python train.py --vocab_size=8192 --positions="rope" --init_std_qkv=0.0265 --optimizer="muon_variant" --decay_shape="linear" --doc_mask=true
MLP neurons of a small language model. Each row is named by its layer, matrix (up: input weights; down: output weights) and neuron, and shows model dimensions 256-351. Each number is 128 + 32 x the weight over its row's rms, rounded and kept within 0 to 255. Numbers have three digits each.
After each neuron's rows, "fires on" lists the tokens most often at its 100 highest values on Wikipedia text that the model never trained on.

L5.up498:170186104124098128116155111150098150146120081078116086120095115118139132109136094117071154096118164112087087121163154057098168123189124075164097183087141162134099105176102150144135165157152141167098175137139147140074126102072110068171099110108156120156200154174117106067158148168070092081
L5.down498:108143181146157180144201077087141103131138166154110165114134135127085163117134102118164103170134134150135178113106118188168152116107121158109107114176078105123133120067139137116082105123121052090066122121133142110120147135151157208122153170159127185081122140089185127172140150120155156150
fires on: " also", " is", " was", " of", "1", " In"

L4.up709:172162084158131150102166140114139148104108199139111091120118138052109200054114092092147093096107084149135082172184142122179088132117105107167114127145141130158071124099150128064110135133143070110135079177122178124136109121096146121190173238094095195129122179133142076131159144136193098161
L4.down709:180074160209140110143107103169092095172147107163100171212124107121108086181088121124143105132171175190086067050075097106074143126124131113105161103100125109145163153168092125151111111124152194127170180087136100109162175153155135100065141121158159136161134116138096139096157104101113116082
fires on: "\n", "\n ", " −", " Hard", " Points"

L3.up792:184196157179078130091150196149196120142064131115104076101188105070132118124146160136127129125100078137217063110108181163134090106129125184110158096108102127121092169124124179162191080106141139082117118143091145132139126138162077114149145091097127166151148170073092125176180118094116109128
L3.down792:128071030085202148166105143060075189162171155137177074073111172167154134140129095153093183129086154077093128121140122092116159212129119130152119125121130100119136098140108147133096180125104084150034150068123177097138163116158139119095112176139147135178136155150116170068077107161134119119
fires on: ".", "S", "O", "R", " |", " Original"

L4.up57:187133135070130117107121096116158099202128068128113105143053108143130147119124114129140136165073146112162184114160171127093130151154127111116137087117066175133108170147150141146126144118100185081104129118107127106133147110143167155140056189144115095150108098142163130170127109117119155166
L4.down57:163138094170110114178168106139083128025107101147155185115159136114128139206114128121158143137111137081159090094138148096152159120174171122196085158146182072191118090144101131114159120154125109131139132139109158127098103157094104124140168092165087171086088165080124139128170121080134180117
fires on: " to", " and", " To", "vo", "ed"

L4.up567:193118119165085081153113136090122057108094076145142099124111103136163127115124160158174171090141110105096101109165103168021126128201135089122146078079101107145156096127075135155125092095151172116148139175085152140127198115127080084124132105123160069112162149141135121089114145120096166154
L4.down567:132126165097142151166149182137115161129135134087090109086112147124125112137130169141041060143132112146164183183077107121150175200154092169130064182102202171133103133136167113112127149121072116096126118078175144145125095106130133118146130146144084188081143151115209113119115108119141080142
fires on: ".", " |", " of", "\""

L3.up645:174179088069146107085119124152136174112173155137149116136124162046120119115107137117177136169085140096136117138120153094114044105126127134168204109139121181143186116141192169156119103130092102091134134103083123157128126071129159110102061140117187152216125123134171126075196123166094109149
L3.down645:074056175162127108098178122122107076139122076152073134101125111165150128153130122160102132134194147178147128117139100180151165133115117151037073166157140106159080112108098090108115098083135200176106122148163126115141128198134108156145185061177123145062135125136102143203074096128117155139
fires on: ".", "'", "one", " status"

L6.up1414:174126101139146064095129141116056129185149121153152189166114118148134119134118077158126111143135156118110130151147126130124171188200133148157154157174123149088097143093099113111125148097201115113097127100143115077112118125062103073106152133105119138176091175224133127149126135125096101084
L6.down1414:132140089201167113159115078091136159112127130142110166094103113178180090102089125128134148106158071065127124131061106118120151109148124089160070153115120127092111097193093153100101130131077113111105141175137155148072140129169127158187132150097103139123163151116134190083159133158171159162
fires on: "\n"

L5.up1176:163095156122111117117083135068145077089091111102123165083126137178108103137085151168152128145169091102126077158113081092162172114132089106111080133118118109160108120081164098125092113141064118164149175108117133137160099100091194155160111097105145113074116208111140157107122054185095152227
L5.down1176:094116161089146166112158123175157179091081066142153140201094109112124150151131101089080111118092169135059189133144093136099146114132154141148161114169125112112211090083172136085148106101139166157079126130138118192120072130137092167073137187184144081218137100115100096203103182099121088132
fires on: "ly", " as", " and", "Am", " de"

L5.up1113:111098107159107179131113128100161111179125080093186165139150140106143120070135122129137073141160159127151081113107174210080149112115117142193157114139105093120153119083083120186189141095133139097136179079164136126133077164106098158134185099132115101094132134127122066144144115128111107160
L5.down1113:094136084112150100142122093125108147066109106102142080125114167108154093158086147163148174067064177134119085146140075133114133147137111163124088081097139148104102120159084166077067157071134118113083120141098184108148190071140148185110117163157187097110136101138194114109091124144167168172
fires on: " |", ".", "'", "hu"

L6.up480:163100155198110085129155101117067148190100106089130082109166134131110102139090117129107058089087075156118153134173126112088195170142141158142142123150138165110171097135089151120167142132116113094137111122119130103171114114095122137104126145116141128151159069155144155158135139193110100116
L6.down480:131122108193129102167136117136143127113080111133152137124128088188135160130121106146176130155115082153133144133129110133149113120188134080082123080104080072155122102105150147166121172145135133144115169076172046087154100099171157123080131107063173117174165087119087131230099146093144081105
fires on: ".", " \"", ",", ":", "|", " |"

L6.up1252:127131141128103125060129174127147081134094089132121065188141158130220153097135126126110122102136149149118171160101157129127178151112111088123121134171131090111120110146111149149094111171083109109179136125088129130163146110150112116114155186150150112159116153143075144131132116131120192140
L6.down1252:130135123127117114123109146172058123118094114110158161110104089144150070121132085132131128125175152100113159111179111095159105150122124148120109078180176188133151175116109095085186157100136099119112114126130152154156144098121176159196114111091156132090171157140114118111146205151128081164
fires on: " |", " and", ",", ";", ".", " a"

L4.up1055:056141101141116139137141098118085149117199137121205133108128133066139112083134172121069160109190157150079100145124082113176162105100177092118111150150146085190188120131152063130063115100176153144141066103078129172167162121145117106124153078128168155106104138161125123115107165147111149119
L4.down1055:199103072116091132071070161189061169124091156153126148093089203192142090126100118156161121184107092125221154121142161143124149129106155156091124103174045165141082154126152149105142130114079150135107155092116124101142130089165092173136127103123112101170118118103145154153173105084071091166
fires on: ",", " and"

L6.up636:174091120223137106132114100126080104091205177059178131147148132120096123122133171099159104118147104166151063112150118169172144146119125131103095136143122146081104085085034085172077125117109152093087135182089123092117037101104063179135157081127116142175119105126095130099118178094096153100
L6.down636:068144102147115122126183156131119112150126095114147093101117105151122139146063113201093152173131084074150127086077124058106132155099163114115174128122129179084092115156164168130124152119133123101127157130185091120081124153159132123097154128124137088120143149166126130125121159113161162168
fires on: "|", "\n", " |"

L3.up281:139100168096152109119135105118155156204126156138102096085182128122104061156099118132162125137109150146171170106122147172072103169144155116140116152136113161113159081057092116168102130174092114127095154120081060076092180117073108179146097088138157152092130075114190125165175104149125094106
L3.down281:150137079216103131164091112091120096094152093106155182172085128138212204117169163114113164082116094091110130159105107059114146145112131122107140053142112100157112105149155165083122111135167122145158104120128141148127114148194126106133160135168106082157083078123112139118085165103132181156
fires on: " the", "'", ".", "ere", " of", ":"

L4.up1322:132132093133069125123104122124178129081116113153130137160163119143117179095105191148112147108120083114115225141141103069158136123162125136047122132114138103148106163141145069103105174163106116108058176158077151154083145115169160250130119098139130114136119071141141126070154141139182167111
L4.down1322:111133181125137119210206109100120093163178180134106142155185134110122156133136119149157119178097171165108041132159192152101097145125119163161163135102204137106162123163102140131171116109125184159170084093148118154114090115107175096118143164089085173135090145107081110126145097173114134120
fires on: "\n", "ous", "im", " |", " tw"

L3.up434:092159160118113147190120111127071162135146125075153092142128039149112057138131164186095079079101073128139125112091105143150150168185148136142145117094106091117148154139154140103161176078145142180135117157200110143133108139152157062157159134100060159136165140126145114053126120102113126089
L3.down434:190077131117170144085088176158130124146106097122093159078121175136169088102144104107134148129162114135124110110137087118125135137106144133111150065134118173087144114120134123124151097116112115129129101094096097118125141073120158137173114153135151108115120131108132148179120175151074145124
fires on: ",", " and", ";", " Nas", "-"

L5.up973:064177122104156158134116113098100146159052161071160120136087119093117185123156112081093119126095047159131137116152163131152160148113135116112125193167161144108128137160097117137138152173167098180176153125118133094120120117100153091063114118174080094135141128149120120156072127084125138127
L5.down973:137070141151099081120199109097125170135179116114090175143123087226143130106148145180178088085127117134101133132194073110122138178122175141127145124067083099143133148152123087141144083077125154114093111114118096125105166149139084089134124153114161083150130126161150143078163168146157155122
fires on: ":", "|", "aro", "\n"

L5.up1521:174172088096082083142155110089114116150163175196125038163108123092079161136183108119130092148168119109127128137109161192185121162155191153060122122088061089109133141145134111108094188151100186144106140190071127086149151140109173091108060127160153115154110153111115101116130118122098148136
L5.down1521:131094180173187041176159057153073146096095152109130128102105126148191137188129143117121182146067135127091145103133115075161178095098109129147157085119160109134163152108078179120176127127126097122108117122148167133130135106122155138106158033120111138149098093122128116147106166113115113126
fires on: ",", " in", " and", " place", " on", " to"

L3.up424:083084152139091159130079112105160159097124153187013093080130108123101156087141120118120167102145126131145153099051191075123120071043094192072085110144055149142168179173099091179152123139154093117075097127094113129096070174115093129193103088140067125120124155088119151100130135079186185131
L3.down424:208126104165168083119122154163144130157076127108172151100120165120151199107131089152112157079175085116133131158120094106090154173181138122193139101112199123123095110115122150059119166093112144125110110110178169183161170125064127098120112170121123075104172190209169066132099159097195162166
fires on: ".", "=", "^", " |", "\n"

L6.up256:153099117091137088111127058107080181164166111119166074112158134092136145101155144159174151142097140101132117153109096136132166164149089132143114137148099130135173145186118113186126140062071093094106107142136111168044143174113106078077155146163072072138139075104190162059142112161171092177
L6.down256:113179138162104169129121210130133122069150094189091156138142146188154122110134108180064122101161110124164177096132118197116113150132117136121116093149194143144102139110154096082162064167136123119125128157136098112170104143090197150144186124130177165077125158125109151161134114109134132056
fires on: "'", "t", ",", ".", "it"

L5.up1308:127162156095123193160071099108110077168099133126128096184164153147096156209136160097123096204149127111125128158131074127103109089124121157129124191178105174042179035166167186189131183156119088158149168063154166098115114144132135101100121105075128126134103165155151129113142039102171064129
L5.down1308:102038088073122157112130176162118190076120014165119122131105124104111093101128127103175127082080077111119159101113129121136140132144208077086166093141134089119170138162124114116159085143148193163149163143118127170143162132120106150169200187148153142138127105078146106159128141107109108094
fires on: " years", " time", "ly", " as", " means"

L6.up539:139124100125130119149147180104148115147125113093115102121158160107181156092176176173199145146119125148188152101160122114156128125160074141087195153146100071111159076112172087092088141119087128167154124089127116156129101114082098146114151125120093087133116176114123166092186110144150173132
L6.down539:060091175107155076126150135093164140122099113139095108111117116109099154183128137124043134163184134101121147101098149136145134119146150146134088112147094203180163163115103142134155119121168089078113142096103150085151209114165146133163085146155179117100069106153170098124135163142130151142
fires on: ",", " that", " and", " a"

L4.up481:132095096151078120140134093106119147123097119138151133150147161142116164111144156116162179095089142117080119095170106111132139128142185121102069080118155148145129123151104139142114171098170124115093151132178165125088140157114115126113125168113078098164136107135137112055049134164161089173
L4.down481:109120210119186148173117186145157065080150151127090137116078103095172076111152155149088085200157125121149146159134143145145108132118040097145142151125103130096121140073166145124103092130048105117080110089062078093166141078196173179135133095176178152146113147131079119141133155138137097068
fires on: " of", " |", " also", "i", "ly", " is"

L3.up159:099135193157137086164143138128187162091127138080149125111148082107152162078142148123109086145121076093159092133067170173086080087131126135104104148128114129115171179164110122127139092167140152127169111085091195147122113135136065103170098118174129181212175137098138143144184152143087105102
L3.down159:107109066120137143056134086110093109129100075151102085134094114150126154201111127121140098136167121187142117144119174144138174123104116126160158088087152111111109123089177220158151183056153105165071124130172109117128171060073151094079165147106128085096149148145117089094087105169149116134
fires on: " |", "|", ".", "1", "3", "*"

L4.up309:192079120127130121127154091096114157114175136153113063137068125091173190139131116108191139135100121120087134176099058073124144132138116118106159117107136107174104175106161113171106100137141073111115145163147128193104169131142106170146144208143151101110144147112135074097073195130133137132
L4.down309:092163179122172141133109124168128061154106228147095162179138116094158084114126150139135081121147148116175130092156130168120097087121127116092128123143172188092217157106112194099189122157072158092201092093173097098167092109065121098106098084146114166115119123181112123116181078147116168089
fires on: "\n", " %", " |"

L5.up865:096083115117153138102077107085138185081161133201137137103078191105083081122219148065126135152148140132093106134119125204121148086133102159102060118159086146132097163085123150117120145107140112128136173108125138132186143132086055152059134172137155182126076160093131157070135098134175133119
L5.down865:129169153141106114146169133142128099125105099116121129171166106161114115072088111166079193115154064122104097103124120108141169132099111126114176122082216168099120105168092092108099116182135134153128101198136071155130161116155138127198123109166076114113144126146190115119096192100109148130
fires on: ",", ":", "|", "g", "hu", "h"

L5.up439:130135121123117088136164113104094183162096146141072115160143156075098149143091057149078107147102139134094152186149130176163117161152120176164092105117079146109078101157133110127110159191070136133125112168065105109177084148108138178129083095051139168118113101135178120123140179144128156102
L5.down439:134128150105105170122136099110128151066096107178180124153155127101111092135184115081124169116125143137122166117142165094122144128091123129111121067128139146142106187075125139175180087108133138090170104097083178148083161101101192121137144186169114148155090132109131112113130044112080121148
fires on: " by", " in", " of", "in", ":", " on"